MLP neurons of a small language model. Each row is named by its layer, matrix (gate and up: input weights) and neuron, and shows model dimensions 256-383. Each number is 500 + 40 x the weight over its row's rms, rounded and kept within 0 to 999. Numbers have three digits each. A neuron's up and down rows have the sign that makes its largest values positive.
A block is one neuron, or neurons of one layer that tend to fire together. After each block is what it responds to, as a language model described it from the Wikipedia text at the highest values.

L11.gate149:458419524512484445497508501553537504515453533547443475496535530469518423498495506512555448563482501460548569538456490482517504493498493546428477467457471515568505526503473442481480497459506554498534440460466488566515502498564507514456514509466456490523477501404519611525481535541477502515470468583509488479440423433529532474537487393465455493554498435457462428520524513500490473520490
L11.up149:522514544553531533438441444460523557516518447580504486496427545502532462528564481542488565524467528531520480411567524395544472548477510578496506451501424465508516528508482496452545399522499567494519511539510508504475441454494554479460482536489431413583397473463504515508448530443488549521488532442500500462416493508473467445464565378540427461465562423497555515466564467535505498507477
Responds to: Word-initial capital fragments

L11.gate733:456532567458480480574519470633512495508499512459511510467454460475528531455490428551505531542467516511518488541458575435462506515481502511455512487551428501533421513502485549524535443498527499524427516536496548477461488529479488514497510469537537499542534404514491519483527572430505491480500479459490581549535558465432541555481471539513476535514451462479438471406526506454483470436520
L11.up733:537549550577488571547473491528473583494434535357522493484501530564453506421504533548469481456497576490502407460475475506498492497488546474504572425506455467523529497529551523487485494487427513542487509520535515607489515484483459588472420448502430548508500550504551497517474539559485509467453504560548533475439525511445492483480454531484490477584505463461494480441481446474544582472540
Responds to: Surnames after given names

L8.gate233:494520495443486468429547491522502476491571506498361494555509515483459518452544501525444516445462500441481585515515550480515584435451492445528546510549521423549483475542528503494514477461461537477509521535501513408535601463575433475454509428482519573474575550519555507459462443499544498497486416487483471541498593542545525520472541494514461471514514429542491521492487555505502513550482
L8.up233:435510536485417558494537554532454509410492556496420474510455498588451572569433433590489471468539498455502498559465607532559517506560464409503472408552531481489501479477597501426495444475502532553500466546496481482498472492507428506474417514472455510532528537476471477534442462492503518463527462497485541591518495501527505493491542547515460513437456470500488552499492548498411455535484
L8.gate341:509493448569486539483485508478454489507511513486470454544560543548517459547556478531527474460445546452451527536464531522582510543495483593546595510487357556566520523515473490483446542489454513486533475528481552606501464476507424498463548464463530428515539516549532577607488501534496531543491469515563513528471396578553557570517481419547512573510440593461499553481552447497531496554501
L8.up341:544502545478539436496496480491514556567454505549524541558443638452499462558553498515470454532505529493516507516456520525554494507450519484551427433562492576486476533508503470454528500543484533521484622518442488546509503503488493513472408491529513490502460527522495440455579519517436542487396436545471524557527542523418505471535461484528486480550491559502413455497538473514572530518463
L8.gate400:515540458427464504538471484527449482569488531451537504437480517506581526477440469530578560463425549485546494607490549539545462565442472483475560534565449540498454520516484513494469527527482553497432448515456449531505455437476458502476471448566480474601509526507516496513447520465513458462513522456513530485546518509497509455517518472550443450530491476438517539537475461477481540514537
L8.up400:496489505440507475546557467565457451505534503466554467460497501551531585509452526450531512520434476464555571508465493450538459471507474464584499472419511493518408558498534465485487532517504540534481468558498483463479492493571572481505527475549553554535530465478588595477490470390491445487469492569448421376498501517523502510479487438529479528536473476559502506510535541474437505492483
L8.gate434:482554511471490470516563453566459561512519531482529492510508539452551472576526425549506476524515471481531470489437618473508502467426495453470479471549476513404495545471423514514547513487569508503527459498465479475577512526537473391479441451464539455530532526593523563535523491506517493518539535474531540533464517499498519517471455526538527504521435547510459578591468545495536514500483
L8.up434:512480501507503496500527524556467482499579478499475497462523449483500538519488409487500498465474492541550528558467541571511521480560538523510506511583439507503546576488565532516451500490497459602499541499517470449493577505492547406476492414476448544502512434499493405536502499480401481492509498490526556462534502548501526512526511458489555468505424517477400543559478451481423563566462
L8.gate495:500509517473538549505444514504505518531531556485457438547547519532460486490546500526532519502483476493511508502511470481470475461502515428502525506511426475517559475473579460546551507530454531522476489516408468515503553501459504415431521431499474511474522561550494445508542432503522505519622505529503539519496601504533439554471531490570534470497520516549448505517474515470462504526429
L8.up495:471548491495492422540526477481454529555451532516455449569447460477467495494524506495593552549517558540468508480536572530537579451537550495541549484512426495514543492521484470564516554517489496506527506498456531522551542501498488541445491451497527559565516483505492528486429436592512525478524564461548538518570514541560510532548566482495465458489478489565533521475491489523497484510533
L8.gate528:450565519483539499447438491475478491477421494528598446564550484455558465530517498515497547492500572464504563473498605473552441529519527537472510516528450516543450530469458509475492540482446589592502434550465496467534496412503361489449503528468531556508557503562490510492533472444559443472496474529490468533521476561470571478536469529458520517500520515444513555399581475439532551496552
L8.up528:483527547530500457531467485445504557456456463515492532507487431531548434515555484479456526474601509455514444452483550454541488540516484518512474514493559461550478485496501492539516493495518564486538502496482503571512490521510530548568455485484527462579586463533506515474524524550506530487487558450449554568499588454541492470555538476544516509474507478483516501484425514450535549405561
L8.gate641:567478517514478527442514524543419488485551478464456484412554508420438403528530451519575423440542545539447525529508521476542489544545557440499506472554512514487453511521508477431475453498521556564438573478459498497496519455483438483478498495532488543488557504477533412479480457510499482517471465493513499468494504579478585489455485520479504562480477484498569541520451588464553483506530
L8.up641:438523534492579461475487441589518497481467470470562519500468497499504502570468467482486532477455439551575514476467533520511499482511560433544502494512561481531444539414491496551472506544539504471516502469541520502500511479470474466511458435551471567560522549531487505500450579464437514455463528566500461478566524480416426463471439579457534465445576529470529523505522447481532485479510
L8.gate840:479569495476465471422486426511473456439502500524528561539477435511512515457516560552527503542562528564481481553501462489537493517507450480460531480544467468543511528445427489570505499481523485462454476480483487493539548506493559564437509474550504502516418475513478520450558518514500519523517481488521522556514476546460492531475495536453474511593547473482474457517487515473463492434498
L8.up840:523564499522451575497580468534546468568487575515440465553530564487512504583463509435486547522526504445454479538506542506510505596505484395507430540542539500515475481499562505584503515510521508485540473533464488489559454541452499578455488486474541524502581527498523530525453493532524527513441463447497446460485535460525564568562513545541453539486491507566489528542587549465561537452491
Responds to: Personal surnames

L8.gate161:481504456553467492511517388433474510463560459518443450469479461477474556494502439467485530465523461453594492444447533521507491474494542566519518519553512437547531530498546475507474493470458479493496502492478450522528503557551526541531559512489523511436502471490492515475464533478496479493506547515469556514500515516517506539500514502408429403497516486434492509464604606496481441526578
L8.up161:566548518416487454543446552533533478446468495585449485490431499505445474522534492536561546494499505505478515464454533514517412558508497472456538548530483521481460563484468542498498527568460513526470550524514509479453511479481500522580469543416523541509473418507503517496457482508503504481470502534497529439567499532529531522480475491519527587436573517508473534571454577514557505521463
L8.gate258:502478380508558478460499543503473478520511501510518527447532494556472493544506407552521469595423493533539431477486478526497528510485547468490553459517445461471486559561489478461445533568496407497509558507468458567491483502546456471531521482536500504502479468470527451482487517502454502533491507601493519406476467478477563473507533456498551515501488440466470563503469530457503551478519
L8.up258:541476492528492544521573492475471479437511516495423500558483498493488502503486530512481541463550500565521467456497545537434556494555520495514567522486468536497522469527511490496471468526498512464533471484583504485465518475488509440510491574499510499516534525443522479524504576548522444507466457464479516494519534564446494504524453486503425472452486445479495505427427455487590439561550
L8.gate270:534604559503498551369473471469494491523487466559494466538469473498467513471485516580560470489497547444578482571488470513542455490533449546477479386525454472456499533522484529479503480462466543506524514538530457433482485493588503495543542489461517517536503477498519564528446559522517559496571547471499583480528526459518496559523535462522483562460510459466565492558476517500488474511517
L8.up270:569514400565499452457512487525522495532478533482537397516497491507489495488471570494531524454507470462554525566452449445506539528513517512545466388493481445568495527512468496490484519440524481507527459581458464428493464477555509428438532564447540456516535580490452525460461480583469532480550505456483530512507487466478519484522397535476534534508470457523503461530469487514465453480470
L8.gate548:477533463468477490496514545495550528588563548466498536498483485504464536482513507467567498477537489521464513461520519525471462534499531511547442468488553495540519438579484539447487575450537473440487480446522510473389529528457518514431526496567463502521559493477558516468518543425520526519468537601489468499500476510491518489457545506463514490478464517479546514528442486484515538461491
L8.up548:512502472578522540490506550430534522461503582470490484496519478504453501541514493487514493589545497526511477548461474482432547477476565466474517506482429520514507534442465479481464532495535526520590490536538501553496478463528534478487520509526464459408512485469461381513531534485522540525550497530520556504432417484510485506479553481570462506514500505558474505474461527462529516514538
L8.gate596:454536460469473559455502493441507533475558501431482496549562513447475526497515491541446499465479506465582487455509465457603498486443538408559577524494548493457496450491522503544426531405502504488521473596506493473402608508503522482618515432505491524510474499529508486527484578549536517471461565427560575490505512521545472491519510516522463416450464523492493444470497502492458439471558
L8.up596:536480472501449488552462454409494469491591538504505485538472497489525527515509439549536438460403466468432506509452538470460466558489529482568519484569478521494548428515560490497482507505466496504500478503539462523508512491529471506521518563504526511522472465505469496553484563481487568477547414488507511506504436531537481465521499542459543489547489525584462530390423542476496450499517
L8.gate635:567458508462462466466574495530482517546461468494524503503463573531493476519546516544519505530456507451546496536513536507487543457515523457547524498487482519505460532506556517554465462536531544423441512516535470499474488552551428595543489471483519523461518531501537421532553504448460534488529492570491467455547409491507479476485533498559532470541482459532488503468581483472530487459576
L8.up635:531508479555558523463550498463519526477494519524495487477508462560493530394425434489439444472552439519487482563506524533505588519518517531514484540496453513463504517514521599533540502504487525514567474507492486550489540510437433481546479590506426467501429492462466540486542461613475454458495520528465472532492508421521523521550445491491536524487480510545547446486424522541473417582417
L8.gate850:516468518468507470508524469501478451457511435500550457492460465573544547519471524452538517564467459461523485468518548446503480468553448482448482483463499488556512510471562489552544480511459485512509511463464472492449412474510599429508540521546529515535465520512525513564412474454493538532464545582518465590503483463530492498507437548530491535536567460565474470506504478529457482477573
L8.up850:532472477512487497537526512519517501413443502489537583583464476512413474512458481482462494408541552497550493417469491474512502505462462557533486477493490471484579526509544467446543487482494497505448494431506523453497582578495546509467472569545469426527585496504584510471454443471445510485546484505469496524505527489545547459423495568480559507505580497570529520430471498431487497532504
L8.gate914:526552537502492420513485505458546526475531474490450471504568479525539494530486451511426498516516475516492526474542444549548506518497492484549510549568532499546527617579487515471459503469508401444484506507531420512499516538592568443528531448470495570531503546497571498596512542526487484524514468433470513499541479454479448558507431451556484470552557500510498502546505424475496457490530
L8.up914:525472482520546461534555533516495478560474432570491467467500490488481442496526472498483452442545483553494547465462446515488524492472488446486478491564488485536507475545557535522457525528564469498519547491466481532536482511490532516520482546549501477435526417573555498542515547440417443523569577477485484462513512547513428565498453507494511433528508432458484569478542533459515496512525
Responds to: Closing years in ranges

L8.gate204:508533470565481521510483530570506543482518546530585525465498466490566528495507458504518537469432484497458400454537470438587501528522523524487551497503471558481491518516472499471473476526501565436467505493499593589472505465525489484471537492534502518513503495528481552501505493475448438535509446458526483455481454550582546534498565472470488548488470458465509564474531457557476470513481
L8.up204:557482541594538469504556550531516502449454503565546541568443473472468457468542502574490505535475497532507450498473503500495502496508448492478509513481535546555472393518546512520494483471454499453535412475551548532466497484480522480561549481529430442443470485473509543423487467439511506498547436418547471500507463514469450574520569512449492434463421511413507541531581460529411509496499
L8.gate251:444560572516509490596487518464534487457452550473535502483480495536456470468509483503558522496453491550484473498521542562494495523522541516439449492487429519494466555537576451515516487543500463518524501499474428501506400474492497504464490503509481492534510540465593571410532439507516502484531575543550523469516474529501482461514491517597476446473458462528541460563468469540476499477486
L8.up251:447507542487461497539516521555518547486516550429473542544481494532532531428532527532518501475467502502460489525459533482463483432441495500464431476553555501474552538510495455589563478531471402468504507450452505447516482541447536488458456574408559442456514501476487498495486521492504526486554454496465508449459382461491492509538527488563439496389505529486494483499491572525538513491478
L8.gate266:525499530497472436552528481458538438449604506503528527537526490490419488512447543487533535492446555487528514547545481517527511347514526545508484494524536518494503473534519511493518453508542414448542442542503588519437507505551502513502471522482437540497531504525498509556479572425492472529549547476467533495491551463460499515524516525574515572520507451500483518471486537514517553477423
L8.up266:573509519533377471417499373508458525570500482552513554531512476451434492536471540505448460433471572526464540539553563518529575526453538531449491490558509496539544533468507525441500551548453495494485510571513584463484592507543552438473496435535555496404567554494434493473488524478485486605526479512493457470561480550497500552470497516539501528534422510486543506441475519471550488490488
L8.gate532:465461445518402489536541589524480437474493476481481522480512484462384479491455489447486526500459507540454496584459476521453566506478498532510536523495562478544481470510528480554487487540485541382515474524521524530491504498474462457561516430511429513439545520487463507552520569418515457497468560463528485410431493515574484449520518555532496504524461502484450436514462501518421400504478
L8.up532:555488465511541497476509443543532463538590473488514498481483561431530511499501539553451515495509513473486514525553517523475467457509542499454513474507427474470526493437457517554411456479523458482504499479491457517573492384473524466546516503481510525449545513398516478549490478491438477508515546464458461491476454477448443557520514386475549455507410488545490483549437450498472559445456
L8.gate869:452541507540448535532495477499528530562456427592469516485496445503492476484490507515530457492486448473504476495478460459484575467476447547357470463490497549477409480575503499512478494462429440545561467546480576517451497472487471462526572510521501513530517494472536512543526544531569491441447463464463490489549541482514487455488587502515445528485517485468468491469451515495493473418533
L8.up869:503459528563504524525552488516534454520468516433527474511493486549531442526506538563470563529509506551481505528508548476432552497509515526488520435620527479589469522609478567558460470533455520434490497480457480472502429603521469517475478463603454486535482603441520507460543463494497563495526519473561444473398447490411457568492606496487488438528445438448495474538562474485542487525439
L8.gate919:471512507556474505491501450538532487465476482498453471566535545500542474432536529458449520508531483514646517490622480499506495480494443431492561398551546548500516557500461416494486445580560546469545487504487507435522496512436546481526474430531537532488535493430535520515563434430464506485431446466473430497572542456483543575562542465521478475606506494528483500508536529492533428524481
L8.up919:529561543536541479508573622513524506503468522574505452513526472536522569563516536441521519459491475553452430514584479511569474497471606474471534529534513495544420526476511517429584510491515487498475571493472489514502532508537546509480554598464446549529525484531459478555474463522418434568493522479522490520530588468458443522549471495482525533484482537477583509497445508490489476435546
L8.gate974:461486541493452501505491536573444571505545525448514475437481486509562495458530525531453507513520531502446504499522467489500488571559531492513564420465437544527528547578554526535506427427484525562500490481464508493504438506523395510455500566480461530454547573497502515523434479513509483524552542458511515457595536453503523525605482494429511471420450419522571501488525489491484494471524
L8.up974:470432450527498495541463511537486452443457451555549499443505484507501495463624546505470501525614467531477551510505457518496511510507500456494516499453551512502475465529467564493532469553490590491479472538564499474524416470487536520572538465477422518405462548554537491515528522420460481518503492467508523452500467508505476593468516519472451559547433477469532483500489544503444466429451
L8.gate975:549466535532477440596558549597521455453401445546498489501524513528515502477492462607536492533583546488484480503506509495504528504476538470510526518544495546508485582505524483409482492485599507461494491439491488520518467484435495493484466443455556597430592455492527549451519482457485485504507449497622512482458446579534538444467442512534478394473456512507498435589451514509483551456479
L8.up975:474458532523528490478521593454543547474535501490527517536503524509510464531442501557409492490573469504524519563522487539426489514533509482434443507476495450561580505493525440499471501466420495501514482523500464466483410506507549510557511502487480500495546523418551440487503554472561546484478469489501476491488587565540435555569564470519425473488451496487499497488472482540471439469431
Responds to: Capital initial of names

L9.gate7:554472413565537521542464544495434499489507550501471582493455563541487576486532516472522469550581493520515485479462479550480508522562485530464476419467492509489424549486488532516520469508555545478513518504480479509475539435512513529519493515478489455466495511459517475496546502497480516537514511536519461478521451504595518553461497407582510473540472389482530462493491489505493464445546
L9.up7:490570450459543559514563476538499506459526555494489565506516518495518563511514480520430455489509525523465564489518554510520515567462441485504490430491504546556478583588490418500513493546494505503489510506485497493513466484496492517590423451478503475528487488450502514507559493542509505579550445504483523513486509497499571492491562500566420487523570586474565491410461544455513537470477
L9.gate38:524536542529402515504491484502448538519446547567514509490525498517527499476450538537505495510483554454493537481500492517528455464528594502424601559482509461540468507486498503503467470517466484470523511505508476527479501500540442398493540416521410539559526542532465552490476530478475461441527530542496499547551499528505406530459451478528531497441544497490468513461497588485471506477549
L9.up38:470549503569493527514574489543487499487440514501433555484440511480544523601402426531466485409522453455512543488530460469520437506434484558539502465505484548496534506491525533493434548516478503486435405469553484491463509493530473464469517495532434542475609504493476514541466550518529510488568569536505518509495509450451423443564445509567487489488524401500473524549509535474554576491588
L9.gate84:490507513574516489488426531512492552488501550469407519540429507549576520487452484563446507488490502562452555527478491485465523501471563421452477563523405496490531471525466442512492494455403578408506559498490537420466493441534500544416541433420478542429464493502502565523453486521483591470519521478482562459452521523495581512504512489518555423516551526488468510461502558516573499381527
L9.up84:524501459542444490526489506538478426463481583446502509519414487579515437512550507570521418445560526452472462484512481527503493504571519439470484460488456430513515551555436474446511483517500454443488508517452464543546456480505538507444473522400465579492507493498453468531549501530438457566485520497550464474543483488512454537538484474502557506504536537529483509473499587461508468465475
L9.gate170:587513479515526623521475484548506610489485499549530487464456430478518521506489574534478520443436417466444437486492484515541474561478516470444457507431527559522457494547479532582503514548494442553510508523498548461531453455519447443518472498494469501517496483447508543518538526542553498520500510506481550530492486491514494553532484477516564478535518478496480488411505442590493555495510
L9.up170:576537506476505505525456540561501426497592547562473414529496466455469534572526504538505492550517433521478476479419425585501545503442573538507495498528469519501509478556550459427406529492470467573530504513464504519484504502555514497516527486449518517526495478514479503525494430548470522509507508527510496484503507509451498469481493374481500505466518545582548545496583588504512539452509
L9.gate393:510529531524513453521480554454501446496528477510468493494502489474469481545519507557387578447544531519498471437479490548496554549528479499447517554485511442449543534548573451497534504487496477491561538467519569491467510540455493440537488483506544471516542479403425555449513558571518457496515547519527541523517454466493445504434519459546585505460498456598497541524510545470495492512558
L9.up393:483471529482536485451557514526507489466479491490545466424486502519411473520451512576520496546475494483445550480499502451463465537474557470461438491498479554397482556479504571525500577483497449579573520528477454551501470539476498508463467479475485556460490454491403490508394577478557492509445451469516456479502531405509521524505480552472514539577485534484478582504510444548490526492517
L9.gate707:503447449511516491487572497601515451555449496552465475501390460443525520535483472508476494513502478512450427469461437542535447514455519472558501466516553543444437474465523486534435552538433486500455541467454501465464531518480567497545540464475459499536459511479457427510457565487497468514500497358508454507539441531518438508523554512506435474464513516474479523549562521554537445502512
L9.up707:543543435550499576529483459551488450520464599515534519431472476531488527512493443477518469382461429454563513547445474464518542457466431533454466414509493522502521475528497509519543549530467494528530441492453430495521449496498497511471488494481483475494482506510505507459474556477482547499480399501540523573457505451471514425424577493504487508519519500500462505484536444477476563440514
L9.gate882:506526458494540511545489522569545458456549528502539496557500545503488547519552515486497580496446484479541434502473518529496417540515506503452478525549533488488559581520468499545518424479448513514578524483435455513483567517525497511514511446459506506580598488456503563504476497466574530467523516469446491535496486596556474471455470484454551460449473518446481566521498406441552467528497
L9.up882:512496541527438596476564617457498471507492509460473467532551485481521514466511496516469512520479476529544500582501579490478531537475463478496458524498437548505488450485464541518488449466568546524499529456519361557504535495477537474505459522451542498530552469548455526558550522513508495535502506509485517552527561471483523492526423483574450498469488543481517444511455616526560510492451
L9.gate994:486480453502573526521443447526509509457454574582467574505554488477485511454506527534464499494487485475530538473528561481473485519497487435496563543546481512505588495467514441515456487436483425512471573498508449489498482460562489442494583490558506503544459463510381471402448505524440576502521497572458450538518500531520463438487521503457475457501508414505531475478537510525506511485499
L9.up994:542459432489518510461471493487534473411484429506381537490394463506405484450540470474507548505544459482572459491438385491544458478522467503564551538576407490487445546503506465495530451437507528453540470520496551503487496559493540451488504538517526480492486530457513448507449481500459472472525447427504399525515550501481478544533484485435496493555444514459574458507513473477503457576492
Responds to: Year-range end in lists

L11.gate855:465603448467510495555466519496510433495591555469382622481475453443477536417498546518446478448632496501547554516559586495516485558499506439503537490490621540489540565505450504466548507395447507436471492552512471485441447550430496488546533548516529499505417533569568557562520507496468504457451506495503491556526514436482461511568464446491475514435539564538465513442559477509550475479544
L11.up855:515486484439465483548410472494481455481461544518473532551485440537441543477536472502575487496509476480541521493477529473518460544541535544499487474427566559443447510530501554547488441513495454442534503548528471427473486582508469560558513470537461536480469492537544502534529501444492487477460473458579529506457484453484552525437476429558471490565502504444510451543506429589510444474561
Responds to: Table cell entries

L9.gate171:470491535491464453534488497486498479498517421517441408485473549503460487512561474538456510446451527478493512536522545496484558506466414474508591530599443463495484484516537494449516440547482499484553585456559538479520599455566503566483530517484487488528487489514504459522518527530474463516463480603554559557475526506502522575514522506563503469459408438433471520474525532414509534564448
L9.up171:407496595503473491459411534527485483484506460526524480528519540463478589473554496557490502480509491560529457614570469421490560544537510492484579566471481490477490436450516464506499451506546552462471560485544491504475527468464494550483533490490485563470563450500510422470474515485529436505465485479494594520514550536592490490480495497418550529590521507494450579522469542493513441504536
L9.gate339:509512565487488466502496506465515539501471538513403494504503518456452558524515560527510504515558511509463565571532560443525438583496459465480532569513503500466554474522531479441529530512519501522570517475560460606524553503459468504463516526537449438509507532502517584578514412558475438503453496482422476473542492545504478500464497618392472533556431553523538476508537454518572491539527
L9.up339:501483483521449487478448464552422478515507396459562469561444383440567510462470425547553542527506447519533553423492532518527561478494458526394446519538506516508505509499486480459518515466524547482426443447443451507518515533528477474429547513463573470488527468521550519487463476484438523443481480527523527559582478516503531528513506564492500571549466520414445482481513556477437577487462
L9.gate525:509550560487441500451478394499491527527539522465509488634535500426479517486564483475494503538494396443516489461567543434517519523417556519520453448516464467518520560472578520474537472539530506487474543499444527501486469446525490542474559525470541430484522549520529510475485519490532466456492473464510509485528487524528470508501482462463472515489440503473412559516532416492463586510500
L9.up525:505448582412550522449552444485578495527502458511521517498504460457534460467545429502442476576523431569522512557393436503420507593447542479519473514479584543534468594524569487498484498526459555491459474527548533561534494427495523533430515493482504516509535415476458540444478491469503472545494588498495531474485492485497566556517547508506574520472523453451540556571497488450543496507582
L9.gate547:499536497446529475482480494546489502445542569479450485544531462479533512517542579521467493560517440455495487532470466478421516541378535555524526510485532470508508525541522407464533579546535499504464486453502473495507561495543524516534489528489500479523511494469562565534442510605506518492507432497508539586483482517496472564472578496499536475409455576484576512447458515511531501439470
L9.up547:446447493431518514489459465516525549478423458539505503473527597446537532454507490416535443534537490541383574505511470487490481569469538499536456473492483515552561427524490467414559501532446439560487512530532488554548473498439513463466518456489468496462479520498470531469532552492529563559449526543428509536490488522470527575468488486561498487423503526509455529506510578528478481478547
L9.gate642:408480489488422591469523467552575532509490487492485510526547532562488463474499480476573516489578454435508440599469552533490454606551519514521504514550428544470454532572550499553484522470547456526501484503449491550531562487558548515531496459515503464504527477471437501485468475458480425511506457431464508487488503506471529524483485432490531469509564575466494521475528482463529480475462
L9.up642:493546488528477546518550523491570561510445491511457440527507472566563415491483466458481485485475473509507408437568497496486584571485553482455546449486491579516500456551492534522512429465494550560455511485517466467448474460544462464494513410453473460545548468509502445559545496508504476494431475463565491469475503530411560520557478444552490564554446519511462538472461554523529545474529
L9.gate747:526573646514593477524515535436508502527578491502475471579523484514489492471544453529534517514456446561509525460577518453512498540487484455470499515543486503501516550488523490492571518449469515533535544493438522486434529466488474482486528418569572532450538481527538549418490498494565461530526479537542538514464560506437483531467476470539506546459460455434444521469448479435424580543451
L9.up747:427496533475501480507463434527495529489480455551494497558497498510495534459513461562506514409465579520459498562508559565470508533466566570456475516510490555468544535591489525456548500495514591516516523466545532492516510558486505545512528461435475478500530480536540465485536430421459459571526471517437541567446466513530487527533470548408507462568539547529454484562486462480445484510516
L9.gate775:517562491533447568525522599467406518488437505527512481478606469501518496509611404576459534439520475520447488519555533475450447515482621519483401463499523517522587593532501556519544518540417421494500482498530520491535465506505482550500471461473536447498471473427481556502487452445461458530464575515522442457533529514533514514439449536447465563516536505492488517578471498474547427498455
L9.up775:465512510517478569499529496433496482509499534410460461481503500492488420459509497518513496487498468520497505518497460553539453558499534433543478510472519472487522486553480434457437437472464524542512463584567537556495546496516512496531561553393519521516483435434512481554615532453439528487459515544490517542530487532486549479504487530563526573520515509473539454512473516430534476456459
L9.gate792:467451491535501471546509517505500527501530542432529496471449482544529509465527479430470527551489447474532453551524527508497521527499449470508535531454490579468503562505540538394489500468467542522546576503448462547539495472512450490491536445477445477485527464505502549484507519463466510477482521412416506453472522506509436552445544521458477436531505430477433511477447553593507483498511
L9.up792:523553518449525495554517432423533449501499525476496508527526542488507469459532429453438489514514428475488519527455511525535533510546499528482508457466486514522445542530494435500504556489524532455552523519463513483487490448520466558556478512428451544536584483552472552530469513480476448484433490507504546474470507498446549509413506498475487437425492498500527514507448524497485578476482
Responds to: Surname after first name

L9.gate61:505570535506434493569488547562470501507463480537603474537537556517501509452509448559487468587451461512549485473470535535502502459469545544507523562445496510464427553531463500462497489452455497522560461459552524518474467470489470589506491487519556508543448528500591560493522419532490507531530450582486426476468585505462567574548536437475529419407497520536527475461485453546530502498445
L9.up61:500544542495473504573492473522493524500507477494457530526565495508470524524465509544475423503485499490496478497476498513526486496542445551491599535561519508506481456562473463470440457530506579499567489490523474497467416452511494466451517505447518541499417433416518514559542544493438468485542487519556495519442547502464530460503520544485595476506500484501504491464517484472528480443545
L9.gate328:494478534531509494482455459470518603423505495484448486518491491502560455466447545492537544479480523435636516504486429496539531515497527471441478438406474512452564481494493539535457527446510447487469481457528463499524399513524581459445567516532564519509534520497572451542540571438460495496477436392593498452504498515481491512474470527607555477487580483531423561491520504548470464461447
L9.up328:492458474560516545505515504506494460515490551421462509497426534565466514538505505468549538514517541481520462474446440461476526513523451515520465515485482509454530427551544510542491485459563509492529506494498493510510492487557522506423520543452554504536527488492591561552551539503510568484542512529520504488604455462564488499483464470522571533513529447470540479580548487479498502511470
L9.gate375:473549445525561547470537563567530565541525518494534467541558465510521486474545449468515464485480535474512520485510505494533535601507446541562591454498519544487581564582510455448497474493520556473502525479567458458517516487575546492601524551539473485509550496465512537478515528500575533499509488521436512520552490496491478482540548506448500534477468448531412396469502528425429439491478
L9.up375:497465434570529550483465525524572491437560499479498542545504511572497441522482519473496454623518480484543469504511495465531431515507462477516511477488521528558600523481484493496493547459426553503501530446568457490487471483541579480556512496553430498548545523413520550444494507518484471493545484471452452510510444509481453528517500484536485481520509482487539510510438471481532434478457
L9.gate450:528521474534445515513532475489518530492459443492526524559557488483528446511509484575594558534536516456530394495488492477526477529525526499521521486465501410567447552533440554552441473481474537541542515501525460592462456533534501474510471397485514497494537500506523531475448496554494481530489525511492503495501519514559486520535534487532538537411451494535540554515499517548586549490514
L9.up450:511490532514493545552511531541489467406457467500482532471454520475437466482492543503524502473454540458486501546426454408578483549548472478426498512525520439595522505523481513485513440512493459415503426410553456509514429487422489480419470442492591458493529487519520497517467476531539523470576543535521536425526489534511404517574497503487510525469487467480482522492482534491498542436513
L9.gate516:428501478477465574526451557564437524491484457537521478500556502455505513492496507485455535467494534471514481512502445572502540477506491495520513424459559481496480427532523552534451392565467535455494459486511450539435509440513545524490476494414520481497451560471523488567505480430472486498510512492511487541453549513487575512565508522534507514494506452507578484562532469440507496516510
L9.up516:517500515572469441461555435533521473533512433457468450513534545497432474440514508473447519536519494570465503590473397497563474494540513503494524477458539490498461552497455569488484500448537524446484473456499471552551546508498526498465527514549526483433533554517454450431521481463517547570428511473540459541468460502481474549503512569508499469543453494473468532419532489490487512512524
L9.gate701:544450574458388523581504526546427456477528473533501496597548490504505575471621529392502523446502491511506456517573488521500523525594482495503530476559548455465437526561523486439498488457522447579497476487592512505614491532538516444481494464479538473524468547555548530473530513469525490473514497480471474467494544541545455548537480495540504559446499492462493455459544461479487448534553
L9.up701:477502478480497440500509600505480486556517411495479497561475505479475563496585494499439504471529534463560465534491541584521524548534497499482529490541517518410526548516473458512495444483544508503565545520526542424545457523550506492472577491520506416476527551486507520474480523530551450509425490422474547528519493532545464533556509422532547480447461486477483502488486519500423467496467
L9.gate805:466488503483520479584529508433447565518553444467541539482543520617466498457482521513564538503522484486435518570493422462485521468559507549497627536516521543510561444483448464452520399495461463441475453530489427580532481579534498518530509498550441514536505463469464491456458511431568507468467467518512414549591483510460495485457526467515452561469462517509484476510462500460536522556544
L9.up805:439528521514537385499578471490518485524558496496534507569460492475579420486572482477545491502489552410474444498508431552529471549553477454577497496598532526511482579472450453534422488493531473518491453458503523456522487492537472470486530449487475497544511492524475541502523483493420457420449556528526486518531518484497481531479485502484512580534477551428465520468518522521564502603441
L9.gate955:553512531544501468462458494560482537510537457488469517571474499487595497482474491516504521547479493413581510474538436491490508518498506449464539526454507542512579540497480528446520513490504486479526514436499475480525485489488546451463489423483541452506392488475558498508456437477471493428431488463561448490482461455544468451497529516499529556467476460485516386523567454542477512528517
L9.up955:530513529548557468582465439551506483505575412517563407490471504484554363498501490477613527471497510432560523518462476520448497587494486467469508500489501516509556508485420491479526529578417467456521575470503445512503475525496523519476499503471538493470490477417494558540492500505484563544474545519437556457444473529567546468514545458454507538527538466432495448449451490537455451496582
Responds to: Split word-initial S